Part of a small language model's weights: MLP 1024 GeGLU, 5502 steps.
MLP neurons of a small language model. Each row is named by its layer, matrix (down: output weights) and neuron, and shows model dimensions 288-383. Each number is 128 + 32 x the weight over its row's rms, rounded and kept within 0 to 255. Numbers have three digits each. A neuron's up and down rows have the sign that makes its largest values positive.
Before each neuron's rows, "fires before" lists the tokens most often just after its 100 highest values on Wikipedia text that the model never trained on.

fires before: ".", ",", " in"
L17.down894:096135097090157109118097081215165104120107131080123111125175162123134149099108132116153116142091109135132143079116142095106180153123167138091195049097166141138120177170160128145136052082159131149146096058094097123078115126093137164083131158135112105106154123128136117051156102134139148149

fires before: " |", ".", "°", "th", "\n", ":"
L15.down187:143198106130145186100103133074102142032134132099135123111141077139166159174133134116075129076120120126180132116122160102126131170150209196137132118151042164112106184118103144181124121143149119162156163119116142076145155176108162151114142098125088117146146101133091121144150135123122113099

fires before: "er", "ing", "ed", "les", " in", "e"
L14.down125:133157109135083116117111113162122137165113100091136133115112108124119106123131125121130117138166149073129136113124129187114095173096120145100120083108121138133164149143121131128144140115129123211099089178172168097146136131131134148109175106135128153103122093080126153115157073141161122147

fires before: "s", "ed", "ing", "ment"
L13.down533:147152095125160100196112130074076154165101083160141115083154155178131156136085101074113087126138138152152153194132107148142140130139143092113115166081189088093152149131070163060097101081141185111093147100086062185155121102134168146153147126143139103117091177110155164106142165160150151118

fires before: "s", "at", "ad", "it"
L5.down313:095069094091100106144134115117135175098164092155118064100146124118134119128189134099153107122127135137105136150077147120129132078124143116126124079155158146150071154138105066188107038140067147158086161155165139072110219122131142082210069108141087123145123082185108167127039184115118127161

fires before: "ic", "ers", "or", "y", "al"
L15.down362:173153160168102158112117082137130141146119118098097056120097136102105171139130140172129145119136155153130163135112113098153102090133063108110113152177114087131109075126141153130093145157088127094166114144190175115135084110064071124163182090113093121133168107125056117167106170182129110188

fires before: " of", ":", " (", " |", "s", " was"
L17.down1003:104146067051147140164113074149122143122152150107171189147061136126091146083094092130128101160117196089184099118099100089179118136121163113134110120137093163110073143113065177104159125167163138116153099175093126136082161137159146155143151090089113182140094134106116154072085125102170133128

fires before: "-", "s", "al", "up", "fin", "ner"
L19.down993:133106088072155116119134096121136104168112161153144078148110152085123119123087129161097172136186132119074115101101124142154173101147087149149156171072089098190122113140116125122090101157111125110122158230161084128140155072118073127103186135148075117127104102152066085111144141119100122151

fires before: " |", ".", "th", " 4", ":", ","
L17.down1015:052155127122165203103162107066079152098142189125131129151095153110134164097108130165102070056133196170108138145133132097146148155120111147073124170130089088115098152084189148101136126063119102144150086082107135061194115117170162159122090110107140152104182122166170073099157087127140101065

fires before: "\n", "==", "In", "B", "The", "M"
L5.down239:096120137164124140181115122210067087114134129138120097131120157123095084120161145087177112131133177119150165137107139159128124120075128121112218118146127149100084160138148085120111171124118112188141152179127138196096131094119100124121137092133164086137152088146156118146119205139156137098

fires before: ",", ".", " of", " in", " and", " to"
L19.down931:124132136151116148097206112223126160154095201090151092070151124106162160100105075078135094116116104127147122111133163047170171133175121100126123130092154132147166081163082183107157063098109114165129098145081118104162173172146152115099125070148161156197121188110100086121118176088124143108

fires before: "==", "===", "In", "P", "On"
L15.down875:119145079083132160104181185232191087144126147112182137160144112147151085098168139088142112133146158139117179132117164058149104118090174049083119071175095161112116098131096156164166127146197100153120135129140131121125125099148043124133168106099148088131162081150152131097115183179110181065

fires before: "ed", "s", "ing", "al", "age", "ri"
L21.down179:179092118076111127122077095196140113141087153126141137179146174167150170107104162137112195128155123101133126123113099161134179129191097140201080139160136124096108126075115146121125172155089103073133089121142178111103111065115127083098121144137128061158133116154148113163143137185086008138

fires before: " by", "ing", "ed", " to", " of", " with"
L15.down634:135087167129053151086138166126184067144125125097108116140188143113069089172191176086141117165166135099076103098117134127106138112135123176133146163137087151093117138098154153145112175108133123133085091138117169101142126155115172191133178159131108142137112091082130083117106102096092098130

fires before: "\n", " 0", " ", " |"
L5.down375:112110135169151168091103134135154128046104120152045138071139144152109123126128058114137201078119131082154139070138148155124166142141171139098137148124094142104140172123075105119126138076096162158122167116058095084141104194116172111148114080106094125107183088157132126140090136080202112165

fires before: "st", "dependent", "c", "form", "d", "ter"
L13.down655:142154129162166085145118140120097137076174155140078106106150073133131142103160113082097167143087153109109118134120170055131131134144092151149099141193121141114130031072049099151129103132126109127117113092133113145114082085127134103170050143074171172104176081150166124159085123161118117120

fires before: "\n", "The", "In", "===", "A", "On"
L21.down990:157091113131138133118146128255157167182127149170089152118121112089091127102129143152167106134104114131066131147122083120079195143145138116121166126167122129074135172155147124098112186158171137159148128131114117132051099118072113105144067127113086126106132074115082192134117136138111170118

fires before: "\n", "al"
L13.down310:088216169095153117087187136181096147125095153092112133132142112152087176098132133131122149173093078147133164108136133140118210130135178137123097131110191082149225103102149140158131100086146146095148116091150094108129169119153113122149100112104120064132198134102189180121135093069162142124

fires before: ",", ".", " of", "s", "\n", " and"
L19.down638:139174116070120127112137108155123111185072114068172110159179091050145120110150134110123142127132087127167086086078114129145161105158171094087181142152134147103114077137149111132164053123083072113156072147137104098063079138089096134113126101150122147134165163139107154136097182198093216137

fires before: "\n", "-", "ist"
L14.down989:087187121172155133108164157190121069151065144061199110197136150166121211127128099115092122104121066137147132160119163077131126119118138160097121149129083140158115160118130163120170156123159134130129163115154110162176176132159115183162141137100109101125186141094138137089119148190172131126

fires before: "y", " of", "s", "ship", "ed"
L17.down85:137147137144172175202084130082161126163086063104145126155179055097189095125073103144145110122159143137116104138127128191100141152107180119110121099107104118090153156118116074133143144102145157095136132128146096167106108174096116143146147136124112144121083158140117096150064157131109082145

fires before: "==", "The", "===", "In", "A"
L19.down862:116101156097133117102139193255120134163144110111156115203125083166098090091147108159103145203189180141046141168152141166114160125128112084110116132158096151113120073151135103166128134191156114116154122101152107099146118139122142097068106068138120105134099133129134200096093076098167107152

fires before: "\n", " The", " It", " He"
L17.down952:096130143101117124104093165255095136087104199133160112048123119166157149051114128130166104101121064127162120094073120108102095168111150141156136087141197121167147148096141102121091103107173092145210099176123118153128072167124124133142125161126101104111152108136168130091137127140131170118

fires before: " is", " was", "al", "'", "em", "."
L13.down589:100174150149195136149134106152136188175077135146087052132159131120104107122127138143129114149110107135119172103055135105111135114099121118161130102164116058138140148198137079103143181091107117067092117170117158109103097061103087108125120098071157091154239116121134132135109119131187136129

fires before: "s", "ed", "ing", "ic"
L5.down986:140145140167155121177109103136107111176073111185145199086150112160146169163137159139106129088069147080125169131061109119140093150092170083099142103124133106093102044121113123167107099145165165127166142183142103049131097157114152122132097109131120104063075167071119095147080122168088134160

fires before: "ia", "ian", "al", "y", "ity"
L17.down707:157156146135146115090161052169153133085169076121106153124142103061130118133138124075105129107093134069138194147139143072189133140126167149194073120145150117157117143108151163140133194137117165126126113134161135152105069094085121017115155130130077135138120099134088118133215150133114163149

fires before: "land", "ta", "st", "ia", "s", "S"
L21.down589:107214097137160161085161088207088134143119100118173095138124135164099105171165152153122123118121125126084163123087126178100169052106118143151112161135146110172127116130111124142109111147162135151133155083110080118136144134155109170161071059148050136192100109143100134124128104090140164136

fires before: " |", ":", ".", " date", " in", "s"
L17.down284:129127117109144081170123155168116159161119139131139121121114134100145150112133113103147076114128087112191108117110166107093148121178170111112192049152200161180134096160151125110174108062113159141129096166111189082190167109110099173168173201095101106148161171117183191138133195151151134113

fires before: "\n"
L5.down684:109081114141086183090111158151131146142117155167111195156145159110123062087096133150172197057133136123126114130202126086117170150150168131086159104133162137180129147127114084139088154095135089125158159078082163109117094109086065129121143131119100151135134145104171178076114100135164140150

fires before: "==", "In", "The", "A", "===", "H"
L14.down443:119160118109108172154148184126138115148117085150093126141150106200125106097139132075082162160099151135115121109103176114078122144175186115093121097109125059049142138117168130067145180087148101137083112061112140129134144104142098154113107146118136140129157073186128118135089120193136134115

fires before: "\n", " ", " 0"
L7.down293:155119135194156106135162119098216096103135130189111140051112125159138109107100061107066167093129192178165145161137132120145183140201130115122194139131092153139124203125101110128117138102112108132132138072044164155143104109057176128089140124166140149125133094128132133102109133103156111115

fires before: ",", ".", "\n", " |", " Ar"
L21.down1005:136018126132127128080140142000129161146144131106092153128075152136112093079110117156100129117136149146164137078148141103185151146108132151115120117174099131121139055122114163137138145033106082129192156109156156139167154133073168149052132087119143124114172122097121124136171186129165146155

fires before: ",", ".", " |", " and", " ", "\n"
L17.down273:157215129056137112096074078255094131106135128118128140066105100153126148109123133151111140159089118128154139111121107150093092165194171151087114066105139135149168146089178174104113143089125080108089109128094155130170129064146137119087135147092148104174138160132139046083123145111189132128

fires before: "y", "ies", "al", "ical", "ed"
L14.down287:111156156137208142169181126106094097083119113097117178127106087109154134122147126106210087132114162136133152106180089211101149133119141141139105107131170171173130118118115116153108154099116183105096082088149085103045097115093122092180168103128133173134192127104109084098133120069084186104

fires before: "s", "d"
L21.down268:146199112099189118157086106137131112070191119098142119158116088146076186138088102105117093161113193087099078128170146176122083181123102131126148080116157108146076166089120132139126106172189145120119121161139165089139125161169104149134157088088124105121102102071111124098184111088133099127

fires before: "al", "er", "tt", "ct"
L19.down380:131156107098195100075138135147096116065150124106145108137181112082079074108108183130153136092195143132111127189099122119138176104110125091137140139121141051152182153073117145101160055116147129155139107142122112130123145192199160111122100078081228091159138107123093163151177139035088149106

fires before: " of", " to", "ing", " from", "s", " and"
L21.down606:124116171094098166152180163216111144165185118154106142122099096171162152140148138078141166114088156106124038099129129151104128115129153135120132146148102112123161209135166181062164142127170135134112080138113119094132152168103119183138127132110114097124094090100141126175108120142131133059

fires before: "s", "son"
L21.down475:148228090121114106098145142158089150150131109144134142158154123176112185120117113099148118137108188071131089134107105105111122132139104098092185076062164170085090126115108151060095118147141152127097105091147083119027138167102063141126085059119146066083101116176156100134125106133137105133

fires before: "s", "ed", "pt", "ment", "per", "ff"
L19.down579:118067093160088082078117117154132159172146164158104151133126146140115171152120166171171179116131188134121185124087160160109186083083114099116124119121150088120102171116097143138105145107105139165160138150105175093093115151189166150097091173120099110156125115085133113163112111186164091137

fires before: "ic", "er", "t", "ical", "am", "ed"
L17.down240:076141129150087086111093193103143050087148116176116104214114125134150173105091125082121137136148079137100093098117102134180158085117094119160145204161102173120194092138149142119100160156172102116144170068137093110133159174094161081088131101131087133129147108111138132147134163122120105209

fires before: "\n"
L5.down40:091101184067093146071069168117113194091128219112103132109141148076131077079052125094148162119076217118092130111123139138098122172149170126127153143158142095154115155075101094127152168131145151136115158149087142161139135132175129132165114132129128141118142094103178151131148116141159110123

fires before: "\n"
L17.down867:090122078147102138148159215057140117155150111112135131108115062157082149072147127128130175130159097107138128152149176133081108104098161125086146102093129184100086159140130118079137102149123088202122089145130137125069125094116056135093110159126160146098136087164110151109131183106110174114

fires before: " |", "th", "rd"
L19.down144:149153130125154212122131125012093100104209165146164171110165095080115121051106093138163111091096115097106140140085096130171091158098085127110099193139114099115151149120140112106120179096198114131179161097148132047201174093090133148062128094121138170068114105161108193168125123132179163129

fires before: "s", "ve", "st", "c", "b", "ri"
L17.down781:139148145118193100069113187149148125103095113133129110160127123098119118120149086088150094080050073106127142124121121112140157104090046179146121136135151112166101098102055119070134159159183117124131066121140148077087147132105142094136138044103094175154116119164161115120158121130168117133

fires before: "ed", " by", "tion", "ted", "t"
L13.down418:117087077111128096086091149074134161078131153143147105124098087109155129154089113103154177117153129091107054123081178182156110164147173134098119106083094130087203120151132118122117098117149214097090166119080114096119088165090154105112146078082116161120118109119053096110121129117145138166

fires before: "o", "er", "ic", "a", "ice", "ry"
L19.down604:148122133151111169189116048172085188116098098106132112096114173094171140105146158134200143065069137081152100122135173135167051171118088135119138112150067103076091138135123098109156132144126165144108145109164119096082115111102092171106152060122149123202120079169102108154105102096131114176